MLP neurons of a small language model. Each row is named by its layer, matrix (gate and up: input weights; down: output weights) and neuron, and shows model dimensions 0-191. Each number is 128 + 32 x the weight over its row's rms, rounded and kept within 0 to 255. Numbers have three digits each. A neuron's up and down rows have the sign that makes its largest values positive.
After each neuron's rows, "fires on" lists the tokens most often at its 100 highest values on Wikipedia text that the model never trained on.

L2.gate86:184150114224144148174180167130057125098108142141170144135056098104119088088133136139112161093130081157111134102141136139155129081188085172141115156088173122079133133120139106113125111097104169112089107115117107141161038099141154161100142067069122108147105115160151072158098136130156124125106179119119136128162134136121168127171147126096148084078147090123177158157151134159138141122127135167119150102092098125110182130208130146158195123112153128167145186079141150110128170160135145144089151112069149095069108107146104091101095098107193076112116058110160170119122088172095120192
L2.up86:141110086118142108182111092116157125123071141127089129161127126092091048178139113088159165211157093113165133120068079123103111156081123131083062143112119126156230129115083087137139116143151150109106071093147126193183105150160158111128153096121143119137095164116156160107108122136152191142116116125123190082135121145131152142114097153118119164056143109111096115114105107160130087081143117106141130131120106166148136109197174123139162098105187197169138118136134189122160121195126132070165095091092104116138083079120147125100130144116146099139114145177125081110160154091114225169
L2.down86:093166116125119150089088060134184112140212166117114098123163152179106158145119121145128106127096115099131207164149138158089134136134111134148155124149082107151112140157148101090118120094116106152165152156101155090077187153145149222147136148112131147147164113186084105137221128161116093094103108103160053172107160068106083174211139152164155137153154129138120111153047123118126131155147130153149058128209144117127106116102142133091116144124097141112096125154161137104102126081157079143102169157181150131152137121108128100144111131129058171156155153051115132111116171143134067103
fires on: " (19", "\"", " (18", ".", " title", " ("

L5.gate417:092076105165122062102119107102131158121136159136158110117202042119154170165141096136078091157155164139130131071134084119162079120106100148160112147168174132115109119177078089086098136117123109098098131080128123079126143075108078108127132142160109067163129128123124190138165161101192153111120131153153112171104103100131118104190126129156161115108163161101195123083128160128108114119123063086128111139119054108115101080106128159041147112141098108142094120113119078151142114142095108179107115109160071199059146127133165155184094160098108166143155185148084110154069118141121092109
L5.up417:118105118101118081078134155111106138120149128147153089113077164097149138086143142083073091100107113098107084135122083134117129090177141103192148149176107119094128104148172116112105151158088124138105149134192072166118122155105080123084180121161056098128118136097135114188112102061062158069148151043134167160054108212084129143126092144156160117141141145193149126121107122140109125161117114137050164131097099163172120120164085132063139171109100129074122158123151103107129109125107127163108152177057089139092171140131131099083125084162145171109129156148084127179109091166144117158
L5.down417:167147130185119129071087141108109161164087106158091121129133086134178149136087160116176135154162197112143142149114134108154103093122099171104140145108134131165073107146127118160163115136174151187150127105141168082122119102128200162169167114106122082073119147145175092064127094146157099187138120102128090130158062168124126147187093119107099140139167079124058150141123159145123083143090096114163126146089113077135241084158127123125149164131159177155147110058100147166117118127149121086166114129122130123130132105164081191151124122207087136143167149064090096110075107129085140095
fires on: " |", "---|---|---|---|"

L8.gate144:171058141073155117135129182136091145169160138114149084148171127087119152113091108106132122150111184148133140069178079119108147126109145133215160136112135152152117152149169124147170096064099128103176102112041115088136138098117146151160102148143087139115110145174151094074198143078091074051117162131093138134141086132133168121142140102165156057112087117145112129128110162115094125151164091057155109160102125090115164142127084101129091130090068131103065173095092148066109107169144124146147150115179095122091147134097142096091136078165072167175139138154110117094144116160087093170
L8.up144:119120146140136150074168134120124091147090140119136166113109121095090200115078160120174107114165141173143172131133151123048149138120112164198109119118164131080169091159086122103089145116116191153129170108114133088120174101116121052197139131092086135122096108095125126134214129071129138161122111123109125139141114166135159105088156070177189100111060136184146102138112086097174099108106149195185115120069122107165141137144139134149157148128146140119136087178109097089120123074143087092113187146168174138126140214105106145125128138107139117092140174150174032152141091150121105136
L8.down144:143131141098139118102132108071129188069120118138181086122055140079094137134112080087135154086172168082135127082110131146163129152142138077123150130141149139145190188129131152159101105090185087123146125085166112167154113126134096140208099127114089148111109123128126116161051137119208117072187113113108112152064144100072090106161088162139119179072106139135132099152149107112073098159116193059086122103138154133101120095134164086110106113108112124097099157113096146130146172099102161110076154100132128148101130138115026189123137162154116076192117086153128134109104116091104158115
fires on: "n", "N", " W", " N", " run"

L5.gate91:143156096129172169171158163087156101110123124139143050147153111163155075187143075085069134147196135138159146132111119145084142121107111166182160137131116092133084122144118129127149079141113153098152128138161136146153095062088133070118091101096188076171128134107164107128132142044187134088109158148134152084112134220153130158120181071117177107113147170092198106117126101127140173112128071128089114104124141098093119114187105154124139100154179104159090106150073170133099134121172078101176160136170089107078111145163175151184144138111106121127188108122078159131136124152141158102
L5.up91:144065115102169064141067109118165150135139080105107146161132146123150113130097181161119132141165131166150155140095200124151110160135114120114072164145107106140131167113088129140154134188124152183165078051157158127089133122098190140167078166177092106151099099150126157153103146100161124135144129114130085108141152114113165101162133106152166166155174144074087117125133156083179111177114152180111114106158093175143133156118119073126103210114135106104165084168105143176141137166139153181133190136188130062140144141127136144107067120071067071102128126131128064103166135177121087070
L5.down91:126144127188108135050146128161057108125112160165194066131082112140098124188119142129178106160124076201166106137147123074058163130181134170147130161070169143122175223136100122163149164123137129077056137141080124128159100100103151105122072141091148152147144135163082130127118098135104120147111124137090141095139165140084141188085159098079127148137141193104177109170113165156118137146091113113124140147190143058131142104075149193129154114119135105160131156168188084128156089110161120128085120179139150109146132176144087160105195125089139137150105117134140147136126150137148158134
fires on: " Ma", " Gu", " Bi", " Lu", " Mc", " ma"

L5.gate407:154197082124136119141120099084157196160099154189062090099077105157095194109104111143118044110125178138071124086105169181111158092137159140167070091093209157117130161090132111118125088141129152085089094152140133134158134118157141105154136110140125193146161099104082099127143138035120138103138126139106100073091117159120125165147139103128134136115151114072120114111171114123094157130121131195088140096129140123084144117188133082093140087117118086161111206118168111068141113123145132200154133177127124117144148124155113163051143133140114115067094089109163116144094168084119108143
L5.up407:151085117136128156191105117132158088134090110136098125118145119146122157093122144196074173122104127115138114110118092238052140147160081148143096106156159122155153117073124118135127122068154149162138124146116139162123089134117140103143137095175104139130113108140139073180151147140145145147120100095132089062120079144098160137157097111135153117129052109123100058171205150197071146089102122073108115178185132151133119170123140182135111123091191068090090089157120100123143087100098148161137149117119148153043139168198122091114133130110114065121153099119104118178148071156103164113
L5.down407:045142110053104079102110106103092167159123145147000135118139116120167138113142133097148115161122133143113095127154130099122122071140143129141172123196141153128110140130164099060185150132128127087085117108132126068128158169143108112124126106133158118132104095131111110120075169144139143110085136159119119154122144144135158121177153128139125110135164121152158152113093148100137131147081144130124134103089129128115104143092140092132153111148148129142134137131182149070123130136153122115129114111161099100135125127126115149168111128153129123133127000218118093112072101095149137153
fires on: " "

L5.gate248:103137105147147100139153132136073142131081118181105061121116095143083153084182173161080146116124110137186105110148166143167144166181159072174133117139122136125159151116135149179120137140135103141125143143091055150165105124114160119086071050150188153143121095135149143090112144129096101092148182133142147102121092112148122142094171036089174109122102090157105185128087175162126148130125125244108132070142137135115179137122137151131115168108121138146133162160140116106120180170126111084118060150100072096120094134135185091085149110182139100055146126174077086078115123125110132116
L5.up248:051128124119202137176138089102148125134148151146107145099121112140107189122138116140077091156060056172098102120135120124162141127092124190123118116091077154076120111102158086161082179140117125151094072157076161163093169129161149127150071099143127123155139052124133119142104149127090125110135180204191137111104130106156078106157119208121131105136140124138191121198093166108166110140135109158063182105159108146117096144121061119071090178135113094096143116118096163150134115078150097160111158137133120128138119108152147145113160149112144103127162049154163216138123148122106144093
L5.down248:160139136241128106123170115113130145114154096163166144054124176134064052146137177137164134076103122184117115176108096139116096115163095137143095142122140094084113140125100115118145101092143116107151172107175111093086150107089130126102177082117118094085138139129117079124124116106119141082100106147116090123154149110123116111106095103201113088119133143137173127120116160150047161112150137116134145113174169107153137105122133122085144163147143085154091103113100063045112159123130177111177088116052137116197145098113055160160059048137130098107187130118132114095144089169168121134
fires on: " pa", " Pa", " Su", "ja", " Ja", " Sa"

L2.gate193:129164128128140066143133148076095081144150112129162119161169112068127099101095153111099108136131070180128131157122084149107095182066121119108130119147132110137154054078132130158123176139152130156072132141105127154198146106104165135161079019107124108148095183138089111138149126122110146151200106101108157101030183144158091151149139088117232109071141179093127126174142099127107126144099195145089096117141131123115096156110117137107119153157167105161103094154092071118149097125132111159095091112143097155127179157132141143058136136141139204164096095114106128157135119077126145146
L2.up193:148087167138101111162178154149116066134088121142039157194165155103095148129196186111141185105107123158180126138130199155113109187164135117107170144120110096122162080114099169107152098078097127160132106088160104168122133164127094164185103082124176140153161132109128119131119090122112124183109151147105120083107131074105167198149100134121160095113123116120088084092166113122131119139142137116147104083126102094120108165138099160201076133103152099150112122128061084132137104116109101142160139080102196092134176139137080151143109082122115096162104123147195163064156102110179118205
L2.down193:047105117142122098121102130097082140119163150145170110138131135111159084116112161108078079136140104147207124135122076159119093106101108130154134070166129091136162084120105124194128110106152089120130121184094167185090171068161146113102130142106201135139094218118025153168124110126144192097139097133153160119068158154147133176188122120064197116113111124115118155145128127215139099110062174178115154116145078151111132142104145118094173142126129082120138087147159180126095137123108172131146129125067069146146114149141161170120149176140161129125121108084109137141169149115135128151
fires on: " (", " (19", " (18", " (1"

L5.gate401:092117118112133111136120125138156146163128025169073122113144126121100196128091184134074110144096194155150089072170067100059152112188146147163143200161178164102106085131148126102148132098147098149102206172121093121095134102111139192141119179173108156123134118116150144123106100117115151102115114151087114084122107153093084155067142140122120115156104124119171113128073141108116112144146084166135129110146132130145085187135085087107112106162089157136130134165101129059108118149160100151080127154081154081132102142214158139135102130082118193121136137059095052124161150156125106113
L5.up401:165157083144140114140159132177149203147225143147161136099067072180100164104181108124083103129098133106142172083098202148100122131126128075167153132094166144156158170082134099098121155125137175099172156150113124130125104090171153150116116174142106134143164146181148089160171120138152110088119133175130092142117175134117136086113175125142152112136176134050188088136146090079134107190189051183130135143129155063134058138121113150113144132134124107104112102148151181119148115172136060165153135143133137137127180110143179127106166130192079090080115138095133130167109142139125108125
L5.down401:123129120083133109112101112151112101132138095093068182090128091105174130102168215127124133177119090105106102120097090182153166096145133132090138099154179157150063088139142131096107163095167141181061126120163125080098155163118180097097132169141127083089110083154118152135159148089102159117088155116114126094142117138077106111138098140090148166150098135196135116112139073162137129131116121089165138020128117087072107140147174154155096066139140165133144146158110108078153100116113239110105109143181105140121142110161130177141137096133093134166064106108087130203158092107101148113
fires on: " ", " continu", " se", "fu", " Council", " play"

L3.gate30:105187165105135112187193187115101114163125124119145133147152168061135083148180114133045126106166093163161164116125075136086096120150097116128160113165161160099126065160151110104073140055148174127060160101120114139145151143152092168100086069134116170181118121122133088116170087106110139101142139145060157081069169106100166124185143092153187090084151124088162107171147106154153145141119146155130125148168073150130052190202134091117093151097162079121137119183155125081133126164158079151131136134093119106109107091144154115126084115116115121149132127114136122170141088101116145137
L3.up30:223158142108092126149111179152105118142098081118110099142165133089088078087132144149128126129161095171152115109128153160090104168142145135149096134107142152102137102078122155167147128069069126189084116135137087185136186158177176129115143139093080114136131125138077161110113073129100148157170133129086132064067174182128047185115139110156193092127145146122097111109117106214099086099154124106083118131129105086117160147142110170153072130165158080142160075107146109129144129104089144187128121099131100088145118125174155109169101135179129081134083138097168187183112069115145137131
L3.down30:052125144099137118147106131124194140142155111127197105127158165121093137115148112120080143100114055169146170137061146161062056134137140105113091106117108146105072077128126133132066151131101150110116118115097144144093176120137183098090160139050196112140123185099068088156148108129166137096061090148106195144093157123152078120161127110110203109161132129135116115141134072164176121087133168138168138167162126116141146130114143136127156183116150096083166069133158101153048116124083111122104155152122111108137147098142160145128161110123113108224091123109168116113137115145189148177
fires on: " (19", " (18", "[", "(", " $"

L8.gate14:146130095124086093108127122117093102150134155148150096158122107149131170117053110174077118118126137151163141125155135179137190110109149133137133104142143215187145128172123157130170129212134090173119081126128095155111126126186119099126136083080111193136067087092148127164098116162129046121105146142115135116167082124157156127165107130132159077159095108123162110117150155106095118114147138148124079052137157171138151156136075219084111151108051100129103151125087109155113157127178126119083190148157148131074115140081098128172170123111140107185182154139149139221155120128088099151
L8.up14:092072106148104144099154086138122160094122115112140120170132093119105140118078118073167178137095177133149142135104115125140151129111103135110136158126084150131105076154109141109126161141097081154122105107113150144127182134141174163136154100086091146128156159083202117082132128113121134135094115151156126191135144131140135148113158150194092165108107164093129187148077077144165101144111125163088154076092106200138068116132125075085149121082179082111166141139113125098141222110162079162148154170070134132143141144169180100089149121032124104138151058168178073159161151194136176172
L8.down14:144075124059119088095146162121062043127133173137100106121095088155141100140138143130095143141167146130159101095066143118149075095087184105162127066098119150098094131182133121139086148130177110131071144077213161156149105154089123047124140114088142059137130132099119144130147114132091100166116099107137135106169112131125151049133123090117126116139106126174107076099139112080156067122154091124147108111097156120091118103119113146087074116209108186160150186135111145159159120079151120173132096126122138140100134118092146167167194164150098121130153136104099170105110093062138124061
fires on: "hi", "i", "ki", "u", "ing"

L2.gate163:137177105167159096205119127048151090118133118164081139152107117121118151133132083138061166135145132121134143119109141097113119118140097133125121138091102122118117140246090149125133139123141141134137112127219121153152065121099150155050141131104145140108159106158156121131118131156110177137120133136185124105144137152118124125124182181112175151144171139105175109160170063122124102166081117129134175131176106140087128133166186160097153090124202097148190095107117108161177127212177117101107147103071122166140120084143201153094104137053135127155077092133097168105151088149107118180
L2.up163:070157143112095125128145082090142127160185114086125166148038081133134104108112095148109119195129100077070105128103067121113137169095118122093186130162142148136078149095080144159171095141119138187084045100150106157058145104112167037182110126101137132115078039156108158144117066061141174187102149143173119115082135115154084135130122149128123093119159120143137101139125163118088132119136089114101131056147125149146146137122114100108149122119083122133127021131119115095150137183121147128125107161130086118116131161086133116087180124137111109102136157126121114105154126177135136189
L2.down163:168108097145138129105059150152113139097112160165109079081244157102136063133126130149150160107120138186184165146183160154141127107137066154189107117094135147137123159119119114070087142086146144123123211124137117135167135138133094210122173096127111118122158151127207186093133146127130078136108123128104104118212122180136131109153163091114142132176089112112123136160115104110151136123148135117124098171130179080089112099114158132157123148164170148123143229104108121116089116082126125096130149110126178146099109094160151199180085142103097118134096098145131086123095096115070085095
fires on: " creat", " English", " American", " la", " British", " appear"

L9.gate253:127120175142090129171160097117137191124151146149097095125104102153120095119079083110134138160120148188116131114120090105100138079163153207144195117141133136207122131205163119099109119197093115112167148169110095122115147121115113121158122159145108095148050131132136120080101171119059105113117116072111088128097133113160149114162139087134142095065100152112148137174137119181164114196101179113101132134067152129151123156125143101165051111093179132146059121138116121149179132090142146131124175137112145092084130162132118108130096174075104150129230099076113164144134116066106132064
L9.up253:140116096158132117131167131183108130115122116120141043171145072098091090131089117203082191165178134147203152106179163157165082111110108104155155074044087137148142122121131131124159116100092109121217128183124121176131089133130080162157105141114146128122176105096182104101119156123115066199185134084121124142123116126118152128147058150132149139141153137089102059137149110113144122141106152135138128159140136100132111130165135147119148143095138137077140143125136125095125153120140175056067136116119097141120112133165184074072211134143156172130137119145102077122137179176139094058
L9.down253:053111103112164115138161119087146183115092168153178141092142176086110076096089128120063107133141077152086069146175084078074091081090139102122137149171075112074172167170103100181155145120159134058162145119154116114115129061129083188109218102112117111205123104068099047200125090106194137104138143130174125111129143123146120124129125177157097107155136106175188149134095170124120152131136159173113165081098105178103138100113127162174147129121144147110112139112130160119167112135137140117117170102096123123123107161162131131169124086121107121115092132119159113124111161096163099106
fires on: " S", " c", " f", " p", " F", " ma"

L2.gate155:183112098139169118146162088140131144112146130203120150103125121164085200181167089141099163128082070166147132102160140080176132167141074135099185109083078128164133166100064090118094093081143083117071177071144143078173140132100108166184124118161074182194127136142146095058185140110151111135152146139100120130130087158157150114171170077139141097129093177150092141119156076119149140157143113152125097092058131117077130153087115108123092105117132061137080107101103118158093079108125144150113172100158082134119125113111130119171089185112149143142126122154077131107112099127121177157
L2.up155:138130107154100175118122170099037127157154151104132122193069105182145108130095130130116135140195132116080142136187209148164113123156116150119130169152143061133140098108091111105157125082125126122102084129128147164084103081077118101130126112120153111078165146145073130111099118142100188173146162053155085127173121103123107167133111138086137112140121104122157045167143178184059133165150085138191060145142123072099136152161138173109144152085133114113125090077113197138146114087142209133107074090111159136136094114121123151097139125073146136157100129107142149154164081096117116165
L2.down155:132131080092077081187147092139175154078091107186162094097190163105116131144110126070104118125113117165149117148117075116141160122075079146070117130105099141138137097166123102149077106138193166153164128189059128115107171121123133173139093181156144122133122058106137115128110144121162069156168122194084121130146193135175160123128086098114120131100149175137073130091163104068100141142113172132134135077168102188127180111105080118137130084097132064119145152152116084138141167167149087149139205104128081118150153130156144167139175221141124116131146131170125097146111105153156137157
fires on: " comp", " C", " B", " Comp", " Am"

L2.gate95:149136111101150177135083185132174146153116157149021076138126145162104170102123088181097107147146183111190134102139132154097178176121103164170084118095219153125114104139126097089080110058157131104130177149154161156220094120116179103145145143151145170090200131153120083121139173064162128095163158135099112048124111135092126180123169099108113131183119098096089110127129141139089168154128114121136113137143121120127111150201176128113145137094135092139101180157150107124134165148097139193132126131147122155107113149173150110077163124127075117112131082068168099116130126120106137156
L2.up95:160116137122116085136120132116163162157114205110098134114117133157145171062110138159101085112135188111118111119114121163068117149129148159136077102103224160174119118083125128131085143071123130175104099064115121152173131138095103149115140144207076169151154084123118119166108139087142170080124166136082106070171140153087140160230133076165153136125111117118082123115126167154070149113135135128127092102126111199115167116142119126123094063114130035153117201133162122130119145086165142177112140077105156113092100167174117121110136113097119124111147101108105170166161126130078070166
L2.down95:098161117129157150144062099181156123127136179149000124099119139118125148125147108085112090131103142136157133143170123151135156108118095119152087080129170127133116142103161114108121113122160106113139151143255138104195110088139114107121173140126156179146181117098147120110122162108169127097129131162103103087120138137122174108127146102054157134156111131132108103106137146121157159176102127139130175107113151080094114161127126089124113103121102150160143145113171137021142108113128109159166146185116165132098137174156129132132162114124071087118159036113165114142120127135145159127
fires on: " "

L5.gate496:137145088074173113131097151191166135136155137184099120108104108118206169094091103174108073128153118122108170130129098168079135131165090182176109116100127133179126169118100121106093133045193162130121164122140108129197082181159104097175119155125124177153094095120180122144089164150179097110127147164163128119127114128136139194182156091102151112160173140132076115125096150191133122133078110084161132124180124147136136172138156078147117145143123130124145227183141099138131094104119212180117162110118162140133158093113099132144144152101119160086155053167133091120118122137105147174
L5.up496:147112140147126184142102063155150162164091124097122141100122117131077160129092172152112127095090129184157116091139136193123196130111095127175100143128145199127163136163108132102161065075098191156161154153175149237134121092123194141105160179125065140100113157127183123112130145101193122103114106172132171128126100126129133119144139151151113151112132079143110160135100114115106095111130151181167087122103127103086176120167158122104098200097067067142124171111125132153112109125181150180069166089105172084126097143135153116103141090111124059163123095101146097175171172132152109151
L5.down496:088143146050151084107097111101066150118141142143039080116129129146193117115147110108123128134172110099066092136102138112152091115129147131069172117174178132127109174117146123077128152168137107073067117085158132069114121144153127129090102109110135149163114061052114133105117120139073133092135153109110080156119166148117145096162097108085107097183146184180130131115149141164114175152129125105113158116083094140140087107108118120153131096158128121120132103080199097084159157132106115089157102119195145147130156135091113148211109110150115102105152006172093092091088089127148142126
fires on: " "

L5.gate319:143121061188100125167186085133107137176137124210115164156145091081129146098082131110165128095103091142151120108175094095077108114171072101123155093145120206113144171141123120167070103154130147156083137155119144153160133057067141121149070077149109110094067091127173048102148104079187134129182145118154213115130117118154126142126133114134101149072158139129104097172143099152129162166211134179112130077195089117106145164167110104135130134110197095123084147132159138136137153105159155118130113156128090129123109095097136104146146144202097130124144141135144138153147101089103102107
L5.up319:112138119154172062144102125103093147077148108139148106129152123115143123144109153193062133176159159057181117111201130100151188094121096151080138096131117081101194104147155092151046155141140153170104123191140073119106117116083059143146081130156107127133166082106073093113134091156147142131106158172122098091144136094123113160159090105126111107155079092205126121175111142155161169176075136126098141074104134118093207147128138100117132053106160112123118148137155160077157120146105147170153162156102178192114114134150153119143152133071126132176165134078118166126100116086114135123
L5.down319:120092126093044079122084159118115147130122132171110167137071080135125171124131127104153087147127124144120173138167107070122072106136123146154184150110075176087147133104094125182085129162128132106149153229108125113131164098145132186154203131103172132133077106127131087134113118187110147147104106094127130070133106109134121149141124141133050099117199152127143101116093124100155125150114141221123170129105070195146131126132123057156136129077128087134105156180159145126174151175148175137162086128158084111168130121100076140137140109163128141125113180160160121138074141200156174163
fires on: " C", " c", " T", " D", " B"

L3.gate495:083121102136130056171109219137083081140128170149139149138108085123135168060147176089068154109143102133176147145161100098127198175104127112112120089156181151120170108110174138139112100120104135085075146153087092097137062142118146192155099110127151166129066163161139071139131102089195139093107136132061137101110161141092110143136109142132204168118109104138111137105123095153100103118091180201135150099134081173107113116117135158082093122220122106158144117125110101105112164133208129132126139140146173079107172100150178101125155115108097118140138096136117109114180134132175115169
L3.up495:125092055175105093159107102169121102163059141138129037109158123124129103118081120141141145160123092113130137146152230168160135130138107031140124133112124212123212098097119135073169133112141198154192105160144117129165143122158077124150063095116134151145111135125123138121116111138101097170133156137087120083110154139114105158115080088093098122064092088103119118145161076091158137144128087086189088123129170104132128139138130092195122176121143092150128102138197101171177168156099077162106138098103137129137082167108157120123118111175142146108151105144099125157155100103160164142
L3.down495:151143116118138090169132104146155104116145109097163163116098120135191169117140125092081118126134099139162137148100067110069097105114121178158126112105131134094103088135114089131087148145116133095079137137083122133123175088136183131097162109054120150084084166106085110120156137131175170123100098139094163134122174115141064129175137165142234117142127142157118075127085075160097090098087135195200086134205150152163103172127145186141148159132075132114117104133065166124137086129131165140133176155131067140150137098154165157105097105112093097190084166123104175141134148147158213148
fires on: " (", " (18", " (1", " (19"

L8.gate39:092156082116111156172168206157103137155150172090103085099165084153106121130093116091086091121122142103151149074113130158101101108134154171176194125098092139197134179143136168105116054147159130123123174162122087131157160137086111166176107101159118148124143141074141160130091130112128070108091139126140130068079149140088136127155122072152098071133078141149182110149118146089070116090093099143082184062145115124159100147163118193120150184088117126113182081181122165149156109185149147117150162122123158098074140140107108113125183158156108111089185163166109143147153147159073156138
L8.up39:116084157147125151151090151079082118185130091140127145102126072153121099192090138145172101138151115152088080125142150133081055171124188160175138134111089131126191140147063161101075167101087122100161096122150109138166123065074126108124127147061072123169104116126108151137104168139031108143132164145182121100122147140094121121175137108154093137104112161104126118123093165173157140093169092161135133104166108072155127117106065181120158090086146108181172089148060133180135135139189131178081115184143104116149113147177085116081173161152102135091144140135145081145142124122124120104
L8.down39:134126123129086162160215137108077112109137146120121074106098084114132105082130113141174150106157094110108153165138182101136158048148157170110149138085122068161156143099128134076087128146137125155147120106128127145155161087089113163171094111148101096068160153130137129120137110132098147115120104143138155135161193173151156051154127154143155136169139133204227108119124154070129163095088142132106116082163164131167119119088139120075160135120185118183147053150139182170177129125136155091075084122103134164142158190103101170148150139095110102193149090140186088182092127134148104129
fires on: " Ma", " Mi", " ma"

L4.gate109:141122065142123126170096098111134105166158124123108149132137156139155108066145073141153146171133086106093111090116139227135091138085147166144118041069132177098135151119110125140116119146112105174130069057092115118131142156142132080119055067192191158109129138139138197149128115166148054142076144141128136138063047098179176113160122098131146111158136114110131165114121098157186126140127151074122151129112092125091078173137087154137145113082127106190139137162136100127151166123168126131133149101132120156067152066080168087112149123148157110122123121120119118164168060144162118082
L4.up109:115136103131123107129131094142088156158090100163118131115117106113162146150146119072165126151126087093128146129100130121106172139126124094148118113117087151139153194225154098134116131130091106119115168107061153107123096091190074119162166153157100160130108167097130109151154099106100119135079102170073115170166177140147149107144141084156133115110160141177097150103122097172118170183101146210167085109129135059081131074138028099130099083071142059124120053060136158120164156141096082122114119156120152152123163122114169141175142122090106070092143141177116122083136116128145204089
L4.down109:130170086102080186131121183111104046092113066095140076159131169089086119147120132160141131178157158160141065113103119108102070132093155139146113125147140155117137165102166115164096096176135119059135103080156142135112134207082137149113154077081121124159149147122133148144135102132171086103095166162103142147090097133072096109121134156114115098133121126080161118124104148097150145034115195116076073100130164131135111128135130178119157144122140172171112167154095128168072126118115103060146138140132090112095078145162110148076097080124169120128140103139091177083121045182136067131
fires on: "u", "hi", " Wa", "un", "gu"

L9.gate186:133158126168157140109152093094101108108116153093167138151077153139135128114117096168092169134189158114147147163109105124113162125159124162142139124093175118132147156139102131077090118128155153149141200161041119102144178109135073147132079048130148168129085158119111079076081127200103148165149154147136115157099157130145113102159138097131131135149093077154170091152131176195140140135091149114124072137124109165085139113174138165167195109115127057117087118175121072183139173095105141140085143110143150094044105151121099098128195130078095135157158089095119133114149156160060151056
L9.up186:121170108145151130150184174216104108104102173144143124115132092166154146102096123136073091173165130103153158094182095193160111140159130157197129091133132120180138158196144153186066182080127116089167155116073122146131160119102150130167141163140143186138115154095183137119160201080156097096129088177066092149123132125130114111138149121102126074135149140103181094123144165113094159131143114127205146133151116103103156042149205129150118174084133158130162107190120149107154092097136125160159147149164130154117151107129124127091162155120159107111104139087174139047136122135157121170
L9.down186:082093126132159177156161086078096158192127089103112111153146171116128128125107135113086104134120098128140130160092116061107139122164191116154150111159132126048121180114092132089107169183163168114110097096098153130092102129148101134096059099057127199074184107141103077107132111195107159140142152151131161147087128133161167100112148140124096145154126138127140200154133155083133149146106064064079130130113125163072121111128159120132169091151130129106070151106142097144119141120082151155095083077034063121099126095117103110157135116111111099165157081103084107140061175092120117107
fires on: " ma", " c", "-", ".", " bo", " con"

L8.gate364:090130105108154092106080166115242136159144106119033129102115085142129164081114173115098125104149140131117052143128154166102132128147068157127121112142160113162133150114190131093125109134137137128116115113148112079184129147141085152116076140142119140141159068137175069090092135105168131130164135158128124060112133160092123123109110070089201112129140145150109107116179150144075173129093110126094078127156164168085131133163103105087095080149081079152126182142140151113162122102151090141135121094113190086075101174159120144211136167103065146092155086123124154140065160162106119146
L8.up364:176111059156119091179085149124134150163101118096125110166138084128074161151136122112111084123096122223124099092096153156072194083116136117131066153110142161110130145196101096113099102156098156135091121146142121154137161110148164148107091124170064173126094087106127111125157139071163137165075109130089123051096148227142122185115171093149124143130071092071130117136144098103100168138119138155166129133102095126122107131119093152098084146073124075141152107078153099159083133159112140201131171088124098142118111185091055137136140150120107108099137093120118100134134056158110092131
L8.down364:143149149124101152143111127146142123122105135137000113114083134154145112076130107101171153062105116122087128097103131130147127133159127129118091114129128132163095106138132107173173120096159145117106145145150115164125103140108133104119100131101129126160098124124129061103102093132110100165132154146124110101205164083158148099119097128119137131126102214131125102136132110138108098148139138158122172122114165146102128145137124143109164111170118128135106134106144149137128129170133153109120121134189198141115115086127149114115097127120111143174097000115111136133137141112115141147
fires on: " "

L3.gate276:170088107124151127118115150094142153108165159098129126116143043154093126084156139206078099126134065073064178125104098125065169121150118154137095113079122094085144101167106079036162127110077143140125182138106154081116158161138123147080172123151067117154138105114113139128184141143136113151143079128138101109127100171036115209161126137129152099111195137150152092176116143164116109120111166075098139183133084155114132110118155138133161113083166099164158099129169112152171178125139164118090143149113105177095134129117120129098044165155117187125135113154133082101100102156127156109
L3.up276:135109084098132088118060162158125136135124136123167046113174141111079170117153164115074130137138099089122157102107161109144103179196124136150126087125067130129234161096171125107124143126125181163137176170157136081118168136093114083046119136133125146137185127153092127183149117151085116080151149137130095099105135128136054156125151123123156132155172129141155109155112097086116096145141087165114132161132125123119144143140117191080176089154129137134162080126114158099155121088077111121091156164140102144132123125110155112114109138203089180144167152075163072109077013159154127113
L3.down276:053130202099113095167155147158116075094105167157065130179099140126129099097068126135129091139072093194169085135129112147120155096141181168148113119129189142112126107134119140106115145166139124133093109132105143170120088073163135151116132102124124058045077143092159109109093165112148128096125161126136150130161063194113138114123135083129074135123069129080118105151126122106199146109090066120103134105056113190156119075108116125132086122088157116125093167132185160106122104160154110141137098159161143032169151176140077162114164093124128110112103105158094131173125147078131153126
fires on: ",", " |", " run", " 0"